Weights of a small transformer language model.
Size: 15 layers, width 512, 4 heads of 128, MLP 1344 GeGLU, vocabulary 16384, 55.7M parameters.
Architecture: LayerNorm before each block, normalized queries and keys.
Training: a variant of Muon for these matrices, 1087M tokens.
MLP neurons of a small language model. Each row is named by its layer, matrix (down: output weights) and neuron, and shows model dimensions 357-452. Each number is 50 + 10 x the weight over its row's rms, rounded and kept within 0 to 99. A neuron's up and down rows have the sign that makes its largest values positive.
A block is one neuron, or neurons of one layer that tend to fire together. Before each block is what it responds to, as a language model described it from the Wikipedia text at the highest values.

Description: Auxiliaries such as was, were, being, to be right before an expected past participle in passives, e.g. "was constructed", "being developed".
L8.down483:59 53 58 51 57 54 51 60 43 53 38 64 60 43 45 45 55 39 42 78 45 37 26 51 52 43 36 60 52 37 48 44 46 39 47 46 41 50 41 33 61 49 42 49 63 58 34 56 42 60 42 62 40 71 53 43 50 47 66 59 58 51 38 48 31 64 34 53 64 48 40 59 39 72 66 64 39 60 66 44 60 62 59 50 64 49 63 39 42 43 52 51 47 41 37 56
L8.down491:37 48 54 14 42 29 63 53 62 39 56 46 53 36 62 45 62 40 47 58 47 61 56 66 45 71 33 51 44 55 63 52 43 52 22 51 26 52 76 55 55 57 57 60 44 61 40 47 58 50 40 34 50 47 60 57 39 61 48 45 47 54 55 50 38 77 45 58 38 55 28 66 46 37 43 49 52 39 42 60 57 46 29 47 57 50 51 42 42 41 43 22 55 63 39 51
L8.down948:55 42 38 49 30 51 51 61 47 57 66 44 47 36 73 39 52 38 47 53 60 47 48 65 36 62 53 63 52 48 52 49 47 45 39 57 42 57 49 40 41 50 48 30 59 59 60 54 54 60 54 47 57 53 33 55 48 51 54 32 53 48 42 36 58 56 61 46 58 43 44 46 44 59 57 57 33 39 51 33 35 48 67 55 37 39 58 56 56 61 53 40 52 50 52 50
L8.down1252:56 37 33 35 35 28 50 52 33 55 52 52 53 45 60 43 58 57 58 37 51 32 51 59 43 42 51 46 65 39 42 42 52 38 53 54 43 37 57 40 56 68 45 55 53 64 67 30 55 47 46 28 49 49 44 53 53 62 54 25 36 54 48 52 54 78 57 42 50 53 42 34 64 61 55 53 50 53 40 37 37 41 65 70 64 28 46 65 59 51 55 54 56 42 46 66

Description: Table pipes, spaces, semicolons, dashes and colons that follow one number and precede the next in stats tables, e.g. 18–34–0 | 32, 30; 11, Max. depth: 60.
L12.down63:44 45 50 47 39 27 65 59 56 41 48 46 51 58 68 51 37 56 56 43 39 49 46 77 36 44 55 54 51 47 30 44 45 49 49 42 45 67 56 35 58 43 63 48 37 52 43 42 43 45 45 55 49 48 52 46 57 64 47 56 26 59 50 55 55 68 39 43 44 45 40 57 49 44 52 51 45 45 52 55 65 77 53 66 43 62 53 57 37 59 58 56 36 39 53 44
L12.down194:68 60 40 52 62 32 62 54 48 42 52 42 55 38 49 51 49 54 43 55 57 58 38 05 54 68 35 45 52 46 46 54 50 30 40 43 33 46 52 49 53 50 53 55 37 44 51 59 55 53 40 56 45 44 47 40 39 55 37 48 61 31 56 67 59 52 51 62 50 52 61 55 70 54 59 40 45 40 47 42 67 59 57 32 52 55 56 46 29 39 54 58 47 67 59 32
L12.down346:47 48 41 39 62 68 47 47 51 51 40 48 65 51 45 46 47 58 56 58 51 48 67 20 44 44 57 51 35 42 47 54 48 43 66 67 46 30 57 34 28 45 51 53 43 63 48 58 49 57 62 40 36 36 48 46 43 48 51 54 39 45 41 36 59 37 59 55 61 49 72 38 41 42 52 62 43 64 52 21 51 37 54 51 64 18 44 67 62 56 45 70 53 50 52 65
L12.down390:35 43 38 60 47 42 65 59 67 14 64 60 57 64 43 48 53 56 42 56 43 61 53 69 46 61 41 38 48 45 61 38 68 57 69 57 50 42 40 36 51 49 56 37 56 48 58 42 45 26 61 50 51 47 40 42 60 42 49 48 66 34 45 59 51 41 50 53 38 41 53 68 42 41 58 34 41 37 63 60 42 57 56 58 57 56 62 44 50 48 42 65 50 52 55 42
L12.down423:66 55 53 48 54 49 61 53 49 63 43 47 53 51 52 54 46 51 40 45 65 71 45 50 44 64 61 51 45 40 68 55 41 52 34 57 54 53 58 52 59 46 42 47 62 61 40 61 50 41 44 64 61 33 39 56 57 45 49 60 65 68 56 45 37 43 37 56 36 30 53 51 65 53 39 44 40 21 33 37 53 49 56 52 21 68 67 54 49 37 50 63 50 71 56 44
L12.down427:44 53 53 72 47 38 61 52 54 55 54 29 57 58 61 52 63 36 58 63 44 56 42 37 56 53 45 46 56 41 45 31 30 51 50 36 57 55 25 53 57 34 73 58 46 28 35 48 50 56 55 71 57 47 66 52 49 56 43 49 51 42 46 58 82 49 55 43 47 54 49 46 45 23 59 46 51 58 39 47 53 66 55 48 44 36 41 41 57 47 44 51 40 52 31 60
L12.down467:54 44 30 46 47 53 43 63 47 38 43 38 42 54 55 48 45 57 43 56 46 36 44 00 55 44 58 45 58 29 52 54 49 64 46 47 71 50 48 46 54 45 44 47 36 53 54 77 43 42 58 48 51 57 53 48 44 72 55 57 34 53 51 42 37 48 52 56 34 66 59 53 57 50 66 37 59 27 49 57 51 56 56 60 51 47 62 77 56 55 39 53 47 48 47 48
L12.down612:54 44 42 31 52 55 41 43 61 64 47 55 61 50 32 60 49 61 40 41 63 61 32 19 58 56 58 55 38 37 56 41 46 46 61 54 41 52 68 47 48 56 44 64 48 43 38 48 47 40 53 52 42 53 44 48 55 43 51 55 48 42 51 50 52 56 46 49 43 61 59 55 50 66 60 43 44 48 61 50 62 50 56 32 49 43 37 31 42 61 70 46 59 47 57 45
L12.down676:71 48 63 53 54 69 59 40 53 59 49 30 27 48 60 37 42 45 44 40 61 65 43 48 58 54 59 58 49 33 49 63 43 60 38 48 55 32 43 37 64 48 55 62 47 67 45 54 45 61 36 41 32 51 39 48 42 52 44 69 54 49 46 48 49 54 65 31 53 49 44 65 47 62 60 44 57 56 53 58 33 51 56 48 52 64 58 50 37 53 47 47 39 62 57 46
L12.down766:70 49 39 56 57 40 53 55 47 68 59 61 53 61 63 56 53 54 47 49 53 57 32 00 56 61 41 52 63 29 44 52 58 45 48 37 32 53 73 34 56 47 40 50 36 61 41 78 48 42 58 64 39 67 69 34 45 54 55 57 58 54 55 63 55 60 45 49 47 41 48 45 53 48 53 45 43 42 58 57 52 36 36 74 43 48 36 60 57 47 46 53 42 59 49 36
L12.down767:37 70 59 65 41 10 58 66 55 48 47 48 54 32 62 55 57 36 59 49 60 42 34 28 47 47 61 61 42 60 49 66 39 48 35 58 48 66 65 29 51 43 36 61 51 57 53 73 41 39 42 37 54 51 54 70 53 51 49 59 58 48 48 40 65 83 34 70 53 46 40 40 44 52 39 53 46 50 55 38 34 53 48 54 53 57 44 52 32 49 46 55 39 65 47 49
L12.down833:32 45 47 53 58 37 63 44 54 60 58 52 62 44 51 59 43 58 45 42 53 56 57 94 73 45 72 53 38 36 59 33 37 44 61 52 49 56 43 49 45 48 50 39 39 46 64 62 42 28 59 51 55 48 43 58 60 75 49 39 47 52 49 56 54 60 38 47 58 26 36 65 65 33 52 55 50 54 38 50 47 40 44 39 45 33 54 33 70 43 38 43 38 39 53 54
L12.down849:50 47 46 49 49 25 45 47 52 50 35 47 59 65 53 44 52 46 62 42 38 48 43 47 63 28 35 42 54 62 42 35 47 64 52 33 48 70 45 55 34 49 39 71 48 60 52 70 41 39 49 42 17 48 39 48 47 43 44 74 53 50 36 47 62 48 41 47 54 49 43 38 51 34 46 49 28 37 43 71 44 55 47 73 29 64 42 46 31 55 52 51 55 35 45 54
L12.down944:46 46 51 48 57 47 43 47 48 48 58 48 47 42 46 45 44 53 43 40 51 74 60 00 64 58 42 40 47 31 51 55 41 50 48 36 67 49 60 50 54 51 70 50 48 59 42 75 48 36 53 60 53 36 44 54 47 43 69 49 60 50 51 50 65 56 55 49 47 55 55 45 62 51 38 57 69 45 56 54 46 55 39 51 48 60 63 85 55 47 48 49 68 53 53 47
L12.down984:57 52 50 57 49 49 58 47 47 55 55 55 43 38 51 62 51 41 39 62 40 42 64 55 37 57 56 48 57 44 45 52 48 47 41 67 50 50 35 60 36 43 55 61 49 45 49 72 58 43 47 50 54 39 46 49 56 49 49 26 30 55 35 39 65 38 56 44 73 59 44 45 51 40 47 44 40 55 47 53 46 50 40 45 43 40 55 34 55 46 54 50 49 56 61 55
L12.down1229:49 36 67 51 40 21 61 44 56 39 52 50 34 62 52 36 35 74 30 52 35 44 48 38 40 49 43 45 45 64 44 48 47 33 48 70 66 54 52 42 57 47 47 70 52 48 43 46 54 58 53 28 48 50 53 55 40 62 49 41 39 49 55 61 48 75 61 31 39 58 58 71 46 43 61 60 50 53 48 42 56 41 35 51 40 41 61 42 45 44 68 38 58 41 40 67

Description: Final token of a person's or publication's name acting as sentence subject, often critics in reviews: MacIntyre, GameSpy, Economic Times.
L12.down211:50 37 61 55 54 48 50 20 66 47 35 78 46 54 53 59 44 42 38 50 46 51 57 63 45 69 44 51 57 40 53 46 52 46 47 44 36 57 61 56 62 36 41 35 54 50 48 51 57 54 46 44 54 46 52 43 45 49 54 57 52 47 51 50 46 39 46 55 53 36 51 46 63 63 39 61 52 37 38 33 35 51 39 67 68 57 48 56 54 57 47 46 53 52 58 65
L12.down268:50 70 57 71 49 45 50 42 68 59 56 51 47 59 55 53 46 43 53 59 54 50 52 70 49 68 62 55 59 49 49 26 63 54 39 46 44 59 42 49 35 39 59 51 31 46 48 56 38 59 54 34 59 56 49 29 66 47 59 44 50 58 62 47 55 36 48 50 52 50 55 36 64 42 37 61 51 54 63 54 52 63 55 47 39 53 16 28 37 36 43 63 39 47 51 35
L12.down269:61 60 21 62 59 52 49 58 66 40 58 42 33 59 52 68 42 52 50 46 60 52 43 98 63 49 35 27 48 55 51 30 63 49 50 50 55 48 37 56 48 42 43 38 41 45 43 47 51 35 39 50 39 50 49 55 42 47 54 51 48 44 53 54 58 49 38 61 63 45 54 58 68 45 44 30 51 63 52 54 39 16 44 66 43 67 43 51 47 59 55 45 31 49 50 47
L12.down320:46 45 51 67 47 45 51 39 59 58 47 34 56 67 60 66 44 65 54 53 42 46 47 64 41 41 66 52 51 25 23 56 39 60 38 50 60 54 62 52 65 36 52 43 41 48 40 26 70 44 34 39 39 60 58 41 50 46 68 45 52 35 44 55 53 56 64 43 62 42 34 39 42 41 54 67 58 55 45 44 49 68 54 50 37 50 47 54 34 57 31 48 35 26 36 65
L12.down443:71 39 60 64 54 41 59 41 50 66 47 49 63 49 41 46 47 57 56 42 42 58 39 50 41 50 35 39 46 52 45 59 59 53 46 62 44 52 49 62 59 46 55 31 57 61 25 56 51 37 49 44 41 51 71 50 34 53 59 58 62 44 45 72 59 54 57 43 46 45 54 54 55 60 38 61 55 37 52 41 47 40 35 40 39 63 44 51 51 36 54 54 52 37 60 58
L12.down519:40 59 38 48 49 57 58 65 47 47 57 48 55 57 62 57 51 40 64 51 47 70 57 70 52 51 28 37 56 45 51 55 43 60 55 49 33 42 36 44 51 54 44 49 46 76 37 46 66 47 64 44 49 56 67 50 44 48 50 48 39 34 46 56 35 48 40 29 53 64 59 73 35 47 59 50 61 38 58 60 55 58 68 31 64 49 53 56 33 37 43 72 58 40 37 69
L12.down549:46 51 24 40 50 57 33 52 57 51 54 51 57 53 53 60 46 35 60 44 48 64 42 37 57 42 79 59 43 42 48 45 61 65 49 58 51 39 69 48 54 62 43 49 55 39 45 57 45 42 42 59 51 58 67 52 49 44 58 48 48 35 36 51 57 42 55 49 40 38 43 54 44 33 42 49 47 31 39 48 40 53 39 51 51 65 50 71 50 49 48 46 31 67 61 53
L12.down738:49 55 50 42 50 53 44 64 60 35 47 55 53 43 49 37 46 38 44 69 46 50 53 39 41 73 55 61 51 34 50 50 53 56 53 70 45 58 37 45 36 33 49 62 36 57 54 31 73 55 49 61 57 50 39 62 58 59 57 45 45 52 51 45 51 45 37 45 40 44 64 58 35 53 71 32 50 61 41 67 46 48 54 61 35 50 40 44 34 50 58 56 17 46 56 48
L12.down804:54 46 40 35 53 63 45 51 49 46 40 55 51 56 49 48 60 34 57 49 27 47 45 85 49 51 51 54 45 42 62 52 53 48 46 52 52 52 64 37 35 51 40 51 45 61 55 31 60 41 46 55 53 52 46 54 46 52 51 40 34 43 46 64 50 54 55 49 56 41 38 58 53 59 51 53 53 51 52 19 44 54 35 55 41 43 60 56 52 56 59 52 43 49 43 49
L12.down814:38 34 51 52 59 61 53 46 61 43 56 56 39 36 50 48 62 40 39 58 62 49 34 60 42 58 39 46 66 49 51 59 43 40 45 57 48 64 11 72 50 44 46 50 42 49 47 36 51 53 40 47 68 66 58 49 34 59 53 51 46 56 34 49 50 33 47 47 40 31 62 58 50 67 38 63 51 55 60 46 48 51 51 52 46 25 58 61 60 48 44 53 51 55 52 64
L12.down912:36 62 43 59 57 53 56 49 54 65 49 52 28 45 40 44 37 54 52 49 35 52 47 51 35 39 62 49 30 36 39 45 44 49 48 52 45 59 65 30 34 49 45 43 45 68 25 69 62 67 38 45 43 43 35 45 73 59 39 65 50 50 42 57 58 47 44 43 67 43 53 61 49 62 40 45 40 46 43 40 46 24 61 61 60 48 52 50 41 39 56 67 47 71 51 52
L12.down966:48 53 41 65 52 45 59 47 52 62 25 60 54 67 43 32 48 63 31 48 39 41 38 61 47 44 35 48 49 57 55 55 58 50 62 51 53 53 47 53 65 53 55 47 60 81 56 42 58 59 48 45 38 65 71 48 46 48 51 40 40 42 44 56 65 48 45 71 51 56 55 47 49 48 46 57 56 38 35 47 49 48 61 42 47 56 53 64 33 51 30 54 59 52 39 57
L12.down1065:65 54 61 50 51 48 55 67 55 61 45 51 48 40 53 46 51 46 50 33 31 55 32 71 45 46 44 56 56 52 58 46 44 39 51 49 51 50 41 56 58 52 44 37 54 49 51 47 48 54 42 62 54 63 64 49 65 45 57 49 47 45 88 54 51 49 38 55 43 59 36 52 52 60 52 57 44 38 50 66 55 61 43 49 54 29 43 48 60 38 42 39 21 48 69 66
L12.down1068:37 41 50 48 55 53 47 48 50 39 62 52 43 55 37 26 51 36 49 42 68 55 49 68 46 65 35 62 41 48 61 58 58 30 44 55 54 49 46 51 53 57 48 50 55 34 58 46 55 32 47 36 53 46 52 39 70 45 46 52 49 54 54 33 71 47 41 50 55 45 35 52 34 35 46 55 34 52 31 61 49 60 34 52 51 56 57 46 51 37 63 56 49 39 33 82
L12.down1106:41 40 43 48 50 57 41 35 34 54 71 45 57 59 30 42 54 54 40 54 30 72 57 61 56 51 50 28 50 48 31 48 53 43 44 33 54 62 60 46 48 40 44 54 46 41 76 35 50 47 48 42 43 47 54 67 33 64 50 39 55 53 40 46 51 46 41 58 68 55 31 42 42 51 63 52 57 51 56 55 39 56 59 84 48 37 55 49 38 50 55 61 47 23 52 42
L12.down1194:57 31 86 65 43 55 50 43 47 56 52 40 49 56 48 57 44 40 62 42 43 73 55 53 45 46 64 36 64 43 54 67 56 53 63 61 46 71 50 55 67 32 55 59 56 45 58 45 44 44 40 33 48 46 62 42 37 56 36 50 53 42 41 66 67 42 42 45 55 45 60 34 39 56 33 69 65 53 59 55 31 49 53 59 57 50 50 66 31 38 48 61 51 46 52 66

Description: Forms of be (was, were, is, to be, been) after a person or group subject, just before a passive participle, in biographical or news prose, as in "he was appointed", "were arrested", "was hired".
L12.down20:46 54 46 63 38 47 38 36 31 44 38 47 45 54 67 44 41 46 46 53 52 51 49 61 45 40 51 70 36 54 71 41 44 36 56 67 39 45 39 36 77 42 48 50 43 39 35 44 51 44 59 44 28 41 67 52 68 45 39 46 39 55 52 46 41 47 53 58 48 55 42 54 64 36 57 64 44 59 48 01 44 43 64 63 45 51 35 57 43 54 74 50 64 58 39 41
L12.down410:29 47 33 57 45 53 48 49 36 58 63 49 53 52 37 32 36 50 60 55 55 58 64 49 52 55 51 62 47 58 47 50 58 50 42 46 42 46 57 42 60 52 53 46 70 47 68 40 64 65 56 43 52 63 36 43 61 42 49 67 32 43 63 45 58 67 52 66 49 52 28 49 40 42 50 58 38 72 40 32 53 54 47 64 34 47 74 49 72 54 39 44 46 42 67 51
L12.down425:40 49 59 36 52 59 48 71 39 45 51 61 59 54 39 55 50 47 20 43 48 58 50 33 61 48 54 41 43 57 44 43 49 58 44 47 43 49 50 54 40 52 58 55 56 65 46 59 55 56 40 57 72 67 70 49 67 43 67 64 48 57 56 58 58 42 65 58 34 53 64 31 36 52 65 35 47 50 54 29 27 42 45 44 36 56 58 75 39 37 60 62 77 50 47 47
L12.down485:61 38 63 33 48 55 61 69 12 60 48 59 44 52 58 61 40 62 60 65 48 58 54 51 53 62 45 55 34 57 50 42 52 57 34 36 58 48 50 56 54 43 44 59 58 58 44 53 54 31 48 45 47 39 40 61 49 52 58 50 25 37 66 49 41 55 48 51 52 41 41 45 54 47 40 63 53 47 34 47 32 53 47 48 60 64 47 21 57 71 52 45 44 51 52 48
L12.down487:50 54 50 40 47 48 47 49 44 52 39 35 61 31 41 52 47 70 43 57 50 40 46 00 52 54 43 55 50 43 48 46 45 48 45 54 51 50 42 40 65 52 48 45 59 46 53 52 46 50 53 49 50 54 50 63 62 49 42 57 51 40 41 51 64 47 65 53 48 48 53 47 46 55 63 51 53 44 44 47 44 51 52 57 43 41 38 54 47 73 65 50 52 47 51 66
L12.down636:41 45 57 54 51 60 67 66 64 43 62 46 56 36 49 48 58 57 50 62 50 55 51 35 53 52 47 57 43 33 70 52 43 53 54 42 54 48 53 49 47 38 44 51 38 49 46 50 53 30 65 35 62 36 30 39 47 41 55 56 45 48 34 40 62 47 44 48 38 45 56 55 50 58 60 71 56 45 56 63 51 47 44 24 41 48 41 44 60 53 64 55 48 35 42 50
L12.down663:39 51 64 57 58 46 72 52 52 66 43 43 47 51 53 31 51 51 46 27 26 38 67 57 59 77 59 41 52 42 45 44 40 51 39 54 58 45 53 53 61 41 39 58 41 59 50 50 55 45 54 41 41 51 50 52 47 57 61 57 57 50 43 39 57 42 44 53 29 36 57 50 45 52 47 50 55 52 56 74 58 45 53 54 44 61 49 57 58 44 57 61 35 43 44 56
L12.down701:42 58 44 40 31 44 40 65 59 46 34 60 48 50 72 56 37 38 49 54 50 51 33 50 47 53 59 36 56 54 38 50 44 68 55 46 37 61 35 48 46 46 53 21 50 37 64 33 67 38 45 47 42 64 51 55 35 36 76 43 53 57 48 39 47 50 45 28 44 61 48 38 41 43 58 36 56 55 67 43 46 63 63 52 29 51 56 54 38 40 69 42 46 40 49 48
L12.down709:68 37 42 44 39 44 36 44 32 52 57 44 37 55 53 42 60 56 56 36 62 56 52 44 65 32 68 55 41 50 44 30 64 49 43 48 58 47 37 60 50 48 63 42 37 54 37 51 72 55 55 44 42 63 59 44 45 51 50 52 55 56 60 44 64 60 33 40 31 52 39 56 55 51 66 59 48 46 49 47 70 70 35 67 48 51 48 44 53 61 57 41 43 58 60 57
L12.down746:38 50 38 44 44 16 60 51 53 53 55 50 56 62 35 54 80 36 46 45 45 50 48 46 61 53 60 52 65 36 38 66 54 54 37 43 50 64 47 61 41 58 40 45 44 44 45 48 50 48 44 65 49 68 47 52 39 47 43 38 41 52 58 52 59 41 49 63 42 40 75 51 52 56 46 36 36 53 76 20 46 53 61 55 35 41 31 67 50 43 58 33 51 51 65 40
L12.down805:47 34 40 42 60 39 38 57 64 63 44 27 56 56 54 46 60 19 59 39 44 37 58 61 50 53 47 57 31 38 37 40 64 48 48 30 62 46 44 46 44 46 51 36 55 31 51 45 48 46 57 43 34 49 41 58 56 35 57 62 49 30 55 45 52 49 48 58 53 44 48 51 55 37 52 56 43 53 46 32 46 44 37 42 44 33 58 63 46 51 49 53 42 46 50 55
L12.down857:33 43 62 29 46 49 40 62 61 55 50 50 40 55 60 53 52 35 44 52 53 35 50 27 34 40 36 56 44 26 39 38 51 51 49 39 59 62 55 57 40 47 45 34 51 62 57 66 57 49 25 50 38 62 45 46 63 52 45 65 47 44 32 50 56 46 37 53 53 64 52 53 52 57 52 46 30 60 63 39 57 32 56 67 46 41 30 51 45 43 53 55 60 36 36 33
L12.down928:63 49 30 53 47 56 55 50 44 34 37 33 39 55 51 63 34 48 51 52 59 46 43 23 41 46 68 55 64 62 42 40 56 59 41 45 47 47 45 43 48 44 50 51 52 45 33 30 51 56 58 60 50 48 52 45 47 56 66 40 44 57 56 47 60 58 64 43 60 58 49 51 57 45 29 40 55 54 45 38 34 65 50 55 34 39 47 62 42 53 40 57 54 42 43 32
L12.down1031:58 51 52 45 51 55 51 63 27 67 51 39 51 62 58 57 58 53 29 59 57 35 53 44 50 57 58 24 42 43 47 41 36 77 50 54 56 44 56 67 48 50 48 45 44 56 38 52 51 48 49 39 56 43 47 48 53 42 54 55 56 58 55 31 54 50 51 52 47 59 46 62 44 48 40 55 59 45 43 36 54 48 49 49 41 44 33 59 45 41 49 54 49 51 61 58
L12.down1102:46 25 53 51 68 46 42 49 43 46 62 52 54 60 62 46 35 66 56 55 59 53 55 65 45 51 37 31 55 39 43 70 51 76 50 61 42 40 68 65 54 55 39 58 62 61 62 46 60 41 36 47 68 47 54 44 57 57 55 63 54 47 37 44 35 52 45 40 57 64 45 58 38 52 44 52 54 45 45 26 66 45 46 52 54 46 33 53 58 42 38 57 43 25 45 46
L12.down1316:55 52 49 20 58 66 50 66 61 53 52 51 39 55 60 63 58 67 34 69 33 48 51 48 50 67 59 42 46 43 50 58 52 43 40 48 44 51 42 58 42 44 76 54 45 46 53 46 59 51 72 65 32 45 53 57 49 40 52 78 56 39 52 34 32 42 23 53 38 39 40 48 61 36 58 41 48 45 42 41 43 50 60 51 55 51 48 57 39 65 50 41 56 50 32 44

Description: Final token of a sentence subject, usually a person's surname piece (MacInty-re, Hoff-man, Bates-on), or the next word such as who, has, did not.
L10.down788:34 38 34 55 42 62 56 42 44 62 64 51 65 55 50 48 50 42 40 44 33 65 47 71 49 46 45 38 77 46 53 64 48 50 49 39 56 63 37 44 44 28 30 51 60 51 57 45 55 18 47 44 58 54 41 53 35 49 52 52 35 48 31 56 52 58 58 66 47 50 41 31 62 66 52 54 35 48 67 44 50 35 57 40 36 32 40 72 67 52 37 41 51 46 45 37

Description: Cell separators and spacing after numbers in Wikipedia stat tables (medal, score, election), plus prose words before counts like "over", "population of".
L10.down613:55 55 42 58 42 46 61 62 34 32 34 48 54 36 56 70 41 42 55 36 43 70 66 50 38 38 51 44 36 43 47 72 49 79 38 49 70 52 43 65 63 59 29 61 54 56 57 48 57 45 55 60 46 64 60 47 59 56 31 51 57 55 61 33 43 81 54 52 61 43 44 38 41 41 45 58 64 40 52 54 60 45 53 44 54 35 51 56 36 57 47 51 31 59 51 66

Description: The last word of a noun or time phrase placed just before the main verb or a comma, as in at that time, these results, in his sophomore years, his early life.
L8.down262:50 48 53 53 51 39 58 67 68 34 35 43 47 43 58 58 48 43 60 46 59 60 67 43 50 57 50 45 57 43 43 54 41 46 43 69 57 63 65 54 61 53 53 50 52 62 49 39 59 47 64 37 46 33 57 52 56 63 46 58 50 55 53 51 50 39 46 57 40 49 52 42 33 57 50 49 47 69 46 15 62 52 44 54 56 62 35 31 40 34 50 51 51 40 39 65
L8.down389:39 63 47 56 54 59 65 62 54 38 49 30 48 51 59 46 56 53 47 60 55 46 53 66 49 44 54 60 53 46 39 49 45 36 57 53 62 57 28 41 51 53 45 46 56 57 31 48 72 42 46 56 47 54 49 56 53 64 50 53 36 57 36 43 43 57 62 53 47 28 40 43 56 57 39 45 59 25 33 34 40 57 64 52 42 36 50 70 56 61 46 51 52 68 48 44
L8.down460:62 44 41 35 40 44 60 40 28 41 54 39 48 61 57 33 57 60 70 33 52 52 51 79 54 56 37 60 55 39 46 39 39 32 34 44 50 53 57 49 53 50 37 54 52 52 49 55 49 63 57 57 57 41 56 38 37 33 50 40 42 51 57 49 45 41 72 55 50 41 47 47 41 50 61 46 39 40 39 48 53 35 45 42 33 52 59 55 62 43 56 42 50 33 51 31
L8.down581:41 41 63 44 40 47 28 48 59 60 48 56 31 63 55 66 38 44 48 43 56 24 41 25 32 36 57 59 47 56 68 72 26 53 45 44 42 53 63 55 49 51 61 53 51 49 47 37 30 49 47 53 67 50 46 55 41 45 38 44 66 39 61 50 30 56 55 60 38 61 58 50 58 50 44 43 59 55 32 26 64 39 48 70 64 71 64 59 58 53 51 50 41 50 52 50

Description: The space or closing piece right after a goalscorer's surname in match reports, just before the minute (Sayoud 68', Ruiz 68'), and after team names in result tables.
L8.down255:59 33 42 53 48 61 56 33 72 64 37 27 45 38 59 61 57 37 52 44 63 73 34 52 56 47 35 54 34 51 64 49 53 44 39 56 38 55 44 50 43 51 60 61 57 35 53 49 44 45 22 69 61 41 56 53 71 51 43 59 66 62 56 59 54 65 32 51 63 65 52 38 66 50 64 49 71 38 51 55 57 53 34 36 56 63 35 51 56 44 34 57 48 43 52 55
L8.down733:62 53 36 72 54 42 39 53 52 40 73 63 47 60 69 47 47 61 40 43 54 51 38 56 53 46 40 36 25 51 51 41 61 36 57 45 70 52 42 26 52 61 45 43 53 58 55 55 64 45 52 41 49 37 54 53 52 45 54 45 52 45 60 60 46 58 41 65 62 44 59 52 65 58 48 50 41 40 42 44 57 37 59 54 46 24 66 62 49 48 36 44 50 56 48 44
L8.down852:36 43 52 53 41 44 55 33 47 64 63 49 58 32 47 45 52 57 45 33 40 51 33 42 54 69 55 37 52 45 62 25 46 54 38 52 60 46 41 43 49 54 66 64 38 53 43 48 29 57 53 52 64 49 70 47 43 53 57 53 48 59 52 39 59 25 61 54 25 50 59 49 56 33 61 41 51 42 46 47 39 53 70 49 41 50 55 48 46 48 35 57 45 49 41 65
L8.down1084:59 35 39 51 48 28 55 53 33 39 32 44 61 34 54 47 30 59 73 34 51 45 65 57 49 35 51 43 60 65 68 57 47 38 42 58 51 38 29 63 42 55 42 49 37 58 65 50 40 58 53 49 43 41 53 34 52 34 60 47 54 38 70 45 50 45 46 63 38 51 51 49 33 50 48 42 61 37 38 65 45 50 64 37 53 51 60 59 50 67 46 34 22 57 48 45